Weights of a small GPT-style language model, trained from scratch on English Wikipedia.
Size: 8 layers, 11 heads of 64 (1 for keys and values), MLP 2112 GELU, vocabulary 8192.
MLP neurons of a small language model. Each row is named by its layer, matrix (down: output weights) and neuron, and shows model dimensions 549-644. Each number is 128 + 24 x the weight over its row's rms, rounded and kept within 0 to 255. Numbers have three digits each.
A block is one neuron, or neurons of one layer that tend to fire together. Before each block is what it responds to, as a language model described it from the Wikipedia text at the highest values.

The digit 1 as the first digit of a number after a space, bracket or symbol, as in coordinates (120°14′), years (1981, 1930), dates and table counts.
L2.down902:094152102145119115116132097102076126146131081124182114141101135157124149127072092128138142105112110107122122130093141154128099150201113132161124158079171115108153125157101102126163097095156167145152096105138093125133120100153145123132129118105111155147120068121125086130150138121097123094
L2.down1559:120145126127142102153138134100078116097131133133132123172118167130126145128122069162142116116098150113123130118116102131165142130171143110149113156119144106130141100181066114153158132104107162172118122136128115088178151113104146112098140101099081150121140116120103080110114115133157158119

Tokens leading into a rank or chart placing, such as peaked at, number, top-ten, tenth, charted; weaker on superlatives (-est) and word pieces in sports tables.
L2.down77:126110145125164160123142151112137145107166161087179127157134166132078138135130119146112157113106121143118137101102090148139149147134141115121052149162164083115136105141133097159148173096137117135122087162124132161117124107096124117100130149115154121147111141132102146110104107148069090081
L2.down1068:156145141131147099115143104130129119109146120098116164176143165107120146116120154149095139138097105113129101136116124076135129126178160141177129145114088104152118090170106153081079145159137124109124104139134155142132144128129145159120120124129186090153118090114153114068145136096095144098

The and or comma joining two adjectives or modifiers before a noun, as in rough and flaky, hot, humid, written and directed; weaker on most, very, It.
L5.down467:123134148130131148174166160167163150094098085130127109112132148133124141140131122158156151115163108168144116097116116098134118121117117173119143134098139152149145117141114125117171132118140123104077095136152130167153149095123116116147150162111129132141152128134157127122144090109191138120
L5.down548:170124158122174117134132126145141117116145131125130100154124128111156156125118115104163110126119124107191133127107148151125144073098171123152170117139111127135141104135132134114136161120108114146118152171143137117141103118087132142092125152116129138108172135160147182120116139121151120126
L5.down723:134125108089147168116128126089123127164151137137138158148128145168113145107101105146118120122181144141111115155142106110157124121170116091083184178127125073129168104125099085134144139122109114095118165128109110145098103088119139097120111123125124142118186147148157162092136120117108150146
L5.down804:151138136142109101149158135093115151130132146095120128124148128085128146107118117138159123098123118124154094116146104110138104156077153099127132120111162129114104106111143121123148165135123127102150109144155187087118100098136093128130088125158147169142145160169147154127129141139094103079
L5.down814:132099124172121084135135136147150116104157110127149119137164155110158156082152086114154124122140093139164137146090113103148077106124135100089102153160148170090068121160119151093161136104142111097110102140113152089102141169109088121099133111125151066101101110099121099152132122114092130123
L5.down1442:155167162153088098099113096141132120095178141087159132140090146125136160134153098166113116160095136131126132156115067122113133122151130073152082141152128131124138148100108132169112156137101155089132108178098104081105127116127105120137127130126117135125131155146125094134088145126116148187
L5.down1947:160176127108118108119100100130127121148146132126096120136153119115139097088127111180129125142107116144146122137113105116132092116126132118093159138128119147125132125142120149098167127142126086104133101143159103121122127151128166102167121148163142134119124132094108133132134118163100157164
L5.down2015:135120084166127141124086109074145128136161098097136149093095087095122095170151089132131112162153089145092160108103127131164138086115151096170112083089115102129108123117104120134154165157121122174133164115182079088136090141134097120093124131158102135169130123173118120107120111126103123128

Separators (|, ;, /) right after a single-digit number in sports stats tables, as in "1 | 0", "0; 0"; weaker on scattered word pieces and numbers.
L5.down459:129168097104128135084119140152086102166108135141121135135169090125125100115110108070090146119151121117109116129141090173146143133123134133114147107142113148127143142105136080160122115122158133165096107154148129123126104131112100117124131138150083116112118116136098113156149152139118141115
L5.down857:110119124127156142114093158091120165112117132114147079092123146127135123119146121111083120158119106124124089098122129125166101128103096155106127085094162131143121094141130112104148143114173123112120147104136110142130122104099112139093120157173118102154096104134105100155152127137123115152
L5.down956:098126115157162150123123129152128091122159134175147182114103127163104101135106135129118132115157149149099121136135100102117136133152153113142143095112117102150123184116113090152171132166130161115132145124096091151102141143096091161112116125125160121106118115152142105105141101102171149164
L5.down962:144161145183154129138102108127103139131107084114140146140112147116135113157114114104126133121112138121145147119087129124175157150090116141133109156156122121146141086143114167125156107139130097111066099079119124168145110112154145120146139140125132146160183115127112112125155117115108143118
L5.down996:152127137120142124138118161135164148146134165085151107159088108155108128117141122112147102158101139132110129106109119129188121137119107110129106084139176109097125129148121141156141166135134154160135143143107162123103161090127099107155104124106146111082106135130141131095119143101138214147
L5.down1062:126125074118105147094112107113150130097094071148113120108171156101106085115116100099146121119130099122117152160110133117122155170147092077143134145121146152150139119100150109135141126087144107125113125106120095155116143104111146112122129107167151117124106106135116108128124114104173113126
L5.down1780:156172112165157123134091119168152089125093139092128137125146133128141153140133132137120092101109114127127134082141120169140126075124152169171180121138160156147167113111111131154130100137120115125115134144128152107162100168121136142172151109102106129125126123132137118135086146095109137128
L5.down1928:128118145151140106113119155127095074144160131163114097164142129152120187161148194169119156092125134165116120141132122167161115165182115122122134118126137126149134054115135114111139095137165141080116108104147166128122138129068150090159149122135144144103142098108108150148115147127157115119

Final word pieces completing a person's first name, often in tables or cast lists, such as Javi-er, Kristín-a, Jenni-fer, Iv-án.
L2.down281:148130155129127109148137158111080139077143086139081116138147114112095136163089120121102165087134146149143121139141164112108114152130104120168103133119145138136130130125112141103072154107105088103139164140120111087151129097126136145103127101173143136125141136137120120130145130125115100159
L2.down1615:133116129130089140085098116110100121103130110151130144152113149124183103163158092086156127086156119150112137154121145152123115137140105145132121098090126128124126132123128113149103149120127100145161140123165117150165165111132101154084101109163143126080158103091128101161114109152114135158

The article an before a noun (an interview, an article) and word-initial prefixes like un- and en- (unfair, unanimous, enfeoffed), plus occasional header tokens.
L3.down248:147131093108124152209144120128151131171093173111108138123143113129148139101166145057077140153127124152137111183126116149125143097085146134136105153134183113106144114124136150122092124134109086130109112137139103153145102113146155128142092138123167114108172104094147146127108105109117175152
L3.down1727:123147095145135141144119129144086113155143115130073123131149096141146165156153146171089107103108159103094129160137151115195092095127118107119132157115135121093132110126100080103117184113147140077109125129158124109152083155169146141182095117135123141158119137112114111152108117158144141139
L3.down1809:116097160138133130131171108121109132105064125115122129130107161121150120129108191138113110130132150117142112154099149098165115102121089128119111109138165118150151080149181151101130145133139132136124142112091095096138130129154097176148093109094107125088116122133152093152097077131129134124
L3.down2027:156118123111166117118137121103146148139137142127135154118115122101137141164140120079113089115127143127079107156138143146109108138116120158160110095120101097134181129130099139118139190108093162133140136136165123179122144124120124148127126100139129149135116155132127124093151132127133109140

Slash separators in footballer career tables (Brentford / 8 / (0)), ft in height or elevation figures, and mid-word pieces of names and words (Bill-u, Wu, dia).
L2.down1088:154146116139161148127154086133109172131117082137125193170116113172142085107168127124132123104145137124075162104077116116114144117138156161173152111089113143154129159111150134147124140136142136139118138185112094116126170133135113159131135152106098173170177116152151127157158151140123159160
L2.down1662:146105136078107127109157117114116123124113152074151150134138181135150092109096148143126124115137107118115093117140165160128140130122144103139139120081109185102139138145135147112122131164094155166123095180143139102166115112113114098152134145163158135127169156073133091127160140134150095195

Individual digit tokens within four-digit years, mostly the leading 2 of 20xx after In (In 2018), also inner digits (2022, 1813); weaker on mid-word pieces.
L3.down181:133140105119120174110145164121151143152133117132141164104145155117071111138114218162121144145109051116150113155167113155130179126134158095184184156151153122158096148144124126153157121140106130092112095121101164142133151109126123142147124070135130136160155161158121098136170146146120086085
L3.down1302:110107093125123160129117113102185137146106112115132157138116120135113132156119120117099147142136150129090131154157121160189128120130135148088143130151098165132150129151132107144138092134158109161106136123084132169094129147156122140165134114144136110089115123102137122098149141148151129098
L3.down1337:111135129127076105118127122118106145151143090128114122080148147110110151120134125155107081158153158145181172126125085170174098143155145137085135125088140173150112120121142144094146119125156134139140129124130169129124082146155196104145134142124121146079102066082127109123089130161145111107
L3.down1981:138124102119122112119119117114124139127091099109156184108154165091167135122149135140165102136159148104133123146133121133124105103144120135136126109144137147142140104100138125125135132126143137111170130126121158156177141119156124143106104126129127196131106133130166113100115118127130141137

The second digit of four-digit years (the 0 in 2007, 2020), or the leading 1 in 1920, mostly after day-month dates or "in".
L5.down30:117106150122096142090130121097134140130129117059129096105101147120141120135118139131096098079149129095150124121146150093108130115130137106129137147132124119096138112126138113156116192102161120128138130144091119095135136155104156122128130165149105177150157127120189111113095120093120094099
L5.down268:145149131108104147141153135120130144092114144123170131133125122124134123113123140161126147109103118163127144113126127140182154119111124099059078127094142162102202146154122157079119138147146124106132102142131112135101091156105120105082102203143124115131103099154160161118102119146109165137
L5.down343:117112174111129156121149150128104136114120119131124143154142139153142121122139088082136097110126149132165097109076148098074135102099155125192102162128118143123124141131149131128066154115089141150164151127134141133141114110126172154071123133136133137100165152113123112123113119127110157142
L5.down992:066098124077158149121196087145127116130140150127161103128070141134128114120134093136144126094131102087139104134106118122065137133127115125152125083095132138131097134094119134115108099119159093136134100118143120138141101149153144158114140126078117146138149110082151111156104108144152102142
L5.down1356:115128124091121112149153100089103130087132136132092121147139133103077134143146084140161102094114136103128099171123123136153142156154090169146135116159138102117107132112150178133124140132170173119143152158127146154167125138100112112134111097118105122125171091094147106137076079106179086134
L5.down1797:148138122117123106123106096073132115139146134171144137118151148117118145121114168107121130098123119143088095132159114152104106125111139141101122138101131112130156086092145133170081097146117153146155122131151140154136058120087104166134123119142104084123132164162147120163111109102182161155
L5.down2040:145133101195129116103094122141138175140119117165132117112181123118170103150137134131109089150083134185074152099131137097134120123146150115135146146137111148114130118064142132160121131124110107119191119130140114135156064127156119155110130130114132106124101119103129098158131102118128100131
L5.down2046:134096118161129095104149126132137171069134153111141137126136143101148145094120137096101118144136171163103102120137103126103125139103139115140138163117080119166155141088126164113138111082137136190152122111081143130119130072121178124130132145155146146133127118152182128116119101142129129139

The space or separator opening a numeric cell in later columns of sports stats tables, such as goals, totals or points; also coordinate digits.
L3.down379:158138144167106137121125083096152115114126186087128084129168141107162103153163070096111119172132172159160111142139113140146145132160148134182164128135169130112125130127114126130103121127137114136145092116139116183126114142153151151149154108144121131116132111111154148141111145137100180098
L3.down867:110099114121129117111130141123134087081117147162159113127125143093132140168141169136117111132119167113119139102145093166125116160110108125105119105119138135161093152117142136066122118124133145102132052145143106094065147131076103111100115100172177141114130127092123130130070145129120100140
L3.down1205:132107129120145149186143121124150133119124172089128133138111125152123104159173118139136125138090148107160129148150120125136117121129118129177147123161147140158116169126110149162107142116139131120139126163123141140137096114112124129139119132118130128123108109168141169125118172086158154111
L3.down1253:131127116130191105098125149144109117079138095148098112123121144145117093125138158114178139121131135144070096137091142085168143137146132143096145100133121099145110108057083122104129139133160136097125119145138118135080093088156071132120148133131134155141124127121141106115152114148109122114

Nouns naming a work, medium or entity, usually right after "the", such as book, film, novel, game, city, country, album, series, plus assorted word-final pieces like -ina and -ana.
L3.down241:143096125151085128156075097179115131120138126168125139112143112135126085127139117129185149119120129137148120139136160135107091136162121125141158082161144155120087137109142134126164110141123108119157120115113110149155102129170125156133148163142158114141127075111080110133148123109148139116
L3.down371:139129125101141135125127117172080140120135170143109141155152119108081117118163103090162121101122160085132080131111109106101129156112136164127161114132120127136133084149150124129183154122137152131148128184148125148109079165121106101123167143109154114094146166130117114116146119115112116140
L3.down775:078162123110101166162098086118137136093129118089111086117136150107124133135147127134113162133166135132134105154145105071128158110177109109148100145116143204113127113120164124148111112080134122108081143153120105158113130162093129147165117165120085088136132112130128091148094068149098122102
L3.down1785:173149082110105110125158151141092104176091163135105150161149164109120128153111162142170115154131131120095103117085131124162106089138101131138138169134122097116145138151094084122084124153126110150118135105123149111091104131096134134148112160122158137120184166112068139143150086127148151094

Opening sub-word piece of a longer word still being spelled out, often in chemistry or biology text, e.g. de(hydrogenase), organ(ic), h(ν), plus the word bond.
L2.down150:124160152162105141159112108135174084147116153112122117126104113167171061079183120113151141087112099152123155144129165162113091122079092152156127087117101127122130142079138124143153107119156084118108145136135169135124157141114174154132114121172102130144117143108158170164114129124141139099
L2.down2069:136088157136091150101146071119117148166091132129142100123109100146133121141149171158142181128102123136109112142122112087135166128100093148171083084099148105120152144114154136133141163158130118124095137156148117126092131118118125137106128169094161164102108135120131137086115116111165156146

Category nouns and partial first names right before a proper name is spelled out, e.g. the video game, rock band, Maxim magazine, or Wal-(ter).
L5.down386:133118140087140121147133141141090108132086159208104122105133131131151181137086103108107121124162166089167140146123103113142152094143115135158134124160147129112138086118139114122157145128115103148112152145153110126160150129099102127142113157135148133113129146115118127089108152134099106136
L5.down528:155129115109158141107138129132098108123108168141103105104153138106111098132151142146140091126128190107112161149138170111125169139160156097128152109139147113139144129129134125124096131120117135171141131110128126135163146152113098129160156162127135071114160122110132112144100163149090077128
L5.down582:142142103165116102117141176131138126122131084146136119133125145126103113160111121078114140117135151137024136115111134098112149126133125113169097070118134129108121131133124122124103099137078124148132133121180134136171145117115109151112151113124118112124133107116129075104126164117161134111
L5.down647:113115129147113121123139181119136116127099127106127097133150112113140125110145068098115157144157136156063104096142125145129130130132124104108110090111130118138110130138098109088109129109112124125121158149129133154159116114129098123112172120151092128103130158162114104140113198141143096151
L5.down755:159119140131085120089125126135131157145118102113112139190102151115118144139130131127134084119121107135129134142149111119101112153128116114120136148153126135124130127169104096186137139135162098149126104183135109123108114109160133106122109184112136107177145111171131166139121142120117139140
L5.down892:110170139136150114112143094139072126156129107140130141094093114116128153097102102137154122116158149121107110123137130116091095151124117112125158119104139179137162143093116162138147108167115137094136102115130090140115131150148158106157160095137121111149126129114172134152113147115147079125
L5.down908:155125141096125130104133193081141118149127130135172103140084078139138141166118093145100121127136094117136155147148138094145114172104150123130135079119114150162168131173120157124131140142101147157098133147105144157138120163090089146128118166127138147147135172192170133098121156126133149116
L5.down1972:134152140092121092110105107073081115120112092114123173102124132124120119162130109135150130098173102110116145153117130132156117134137146123114127137129087113126126168121120169138149099100119152123119144110157139123148153158136148154172180131094084140141133130114110135094084143142147126110

First piece of a word split into subword tokens, often after a space or number, such as ca in casualties/cavalry, fla in flaky, cu in cu in.
L5.down163:141138095116122122109122159140166141167066131155157130187126104126119079167142141110141131116171153133066153136132085153142121168147103120115131106126159136154095164129160152141119127118118151113140105116114125101096149067121139090134085096118136134128168172106151092100116114098100168109
L5.down179:105151134113141138130084096163118140123120134095126131120111144082139081153174138143100066160150123091104136152113135088148141139141118129181111130174155115122103112144132116119149129064175098112144100083136117078150124146139126110132106131142144152138144101121126120151123088147101084136
L5.down272:134087142090111164094146112110135151146148141134117167126109107109108146099153121134111125122147142125101066147126095120127125100116097112112150112107163078119156115104073149108159139132168107134094140101138112160149106147139067162128117158123131120101135136136102142157148091141082096117
L5.down421:119140144171098116115135136157146151122170103146115135168078162138116171143129111095117181112128122145139128146104138113113178149082089132121102102108156122097144142121126162147146164145131145085113054099117101120135163107090147128125074118100135172119139131149116088121116163119157140121
L5.down766:117105114111094158092131122154147110107082095149062079144114162147123110135139123107101128150112115123138101114140163149099126061146132135158136125119148097121128118088156193112145140128129112154123103120126182146087129159127129140113123104143123105100181132115118125125115142111146115146
L5.down1884:118121182152120158126093148133122149130117136132143139135110121127119102144122142125129125161150104145147085130114153178092145122097156143079092155116161123067141130147138108109119125087168119113118128114106171144111113092113154076110091131147142112140130116092114098112151160139139092135
L5.down1945:108128155134108100120141133178118129109147125149121098092162117136132067129091145076157148145143106070130118106136135152117122174113160164145129111126158133122142113140112121102094121153101134145141111151158124155107107114084116175154143150077124106153135131157127125116157124143106161118
L5.down2091:082069145171119124155163137103120155112132113107130119137130147115150108128113152116100189147138120166118127139136131118189113121142106106102109125065102091140130107146149124119128106140093136167127112115127094141129079142101114151107129124115128092144140152179121116171130084100105126120

The leading 1 of four-digit years, especially birth years after a month and day in biography openings, e.g. June 14, 1946; weaker on scattered tokens.
L5.down187:142144117113161165104143145157165102153141116132109166184162100120088144128100135113136148102097167142121153134126172116114140125151142098157124162109127198122121101100123085100109190132119107108175138106129127152141104084101120137126147137113113131081131114097128098183145119115121157122
L5.down240:133144111069087079120124144133133124169148100120094137130143104118149140160124122114113114126094131148114123116122146086167145129095125154089122127134149148121140119144123135142169132154128132123086138137103143135124096137119126173104138107101119158132151134098108122147082127120181133130
L5.down515:134134111099072108113135130118150137098113126139168106136131113153144133127082156115131119163112124100089149168140149159154103139131139120093115150147142117168137108117169133144162141117123182102111111128120162139087144106159124134123124119120101147129110092124108118111120093139078093117
L5.down675:114122136095146098107141138125094107128131128106131111144068127087152174096128087155111109136145130137143108107120132107131137128097123103163081162140131135174132117102126135154081127117109114155122155109114125102086132114103161102201133116134109144120142175184131164133078110145112106132
L5.down728:114146113097119122117119118116133099157151119123104140110128116155106133130132111131123128167107130146140121149119122055100125166147157131184131099116148112116183137141112129128106142105114150122096153174107092160110185121127089173125146127134117089126106157134101128178079147131135119104
L5.down997:131122133086150095167124124114117128138129178134163141165159134163148108125143136081123125104121107107126134143133148133127124125149169122124095127146143096183116090109129110120097112089092159091119165115149122141133144112129112162115101147110089147094110142162140113099140144136161084130
L5.down1593:144150105148118137100094161113134120103121086153122135154171137135103115113164136104112110182131110120097124127121105095123087159147102158137107147129136182140124148080154116085141127113090115121110134163171169112123146102127123092101128108124124154118136130177107129171150143127164162136
L5.down1651:125102119127106108107161152139096132146165119171155101131129118162097117121138192157147121158135120076108150162137117118139114147140145086123137113134129164120112134108120116103168141116127107101139135107139106145140122134130151104134140156188136103143118125140136148128155130179181174113

Opening pieces of words split into several tokens, especially "al" (et al, algebras, alpha, altitude, aldehydes, al-Assad), also er, ra, Pro, Mid.
L3.down396:086154186124137107137121160123127093063140131103175089109109122181144137108141103116123124122135121130127105141118116127133123129145100168122119105099114133114106140116145136134122105128096117109161152113124102111157133124106129169116123082099147141119074112160108163129198090135151177136
L3.down1125:154112114129137111126102112141127140115117114106111094171166120120113086162086132079132152146126142126139138164173171084127162171094117158145115177122111121140099120153113147113111141155116124147092121116136130116139148124106095111156143147118125143112130135130125096167115141113089120125
L3.down1657:151136089158124135115155141173145128111083157161126097112111081105102117099116111140109118196092124124132119155134047147126107102110113146178135150140102191123152140115129105101056152178144138137122138146122109151145134126129100181142145119122154118126099135155073119102173109131074157116
L3.down1954:119134104126146161139137121079125125124146101071139153124100106118122113148077163112126132121143137147128168119122120123164142137133119177115162134130067131114147135146127128112156122165149126112130132120116118119096125094159101124126108101157131129139142114127169154105095125143138084151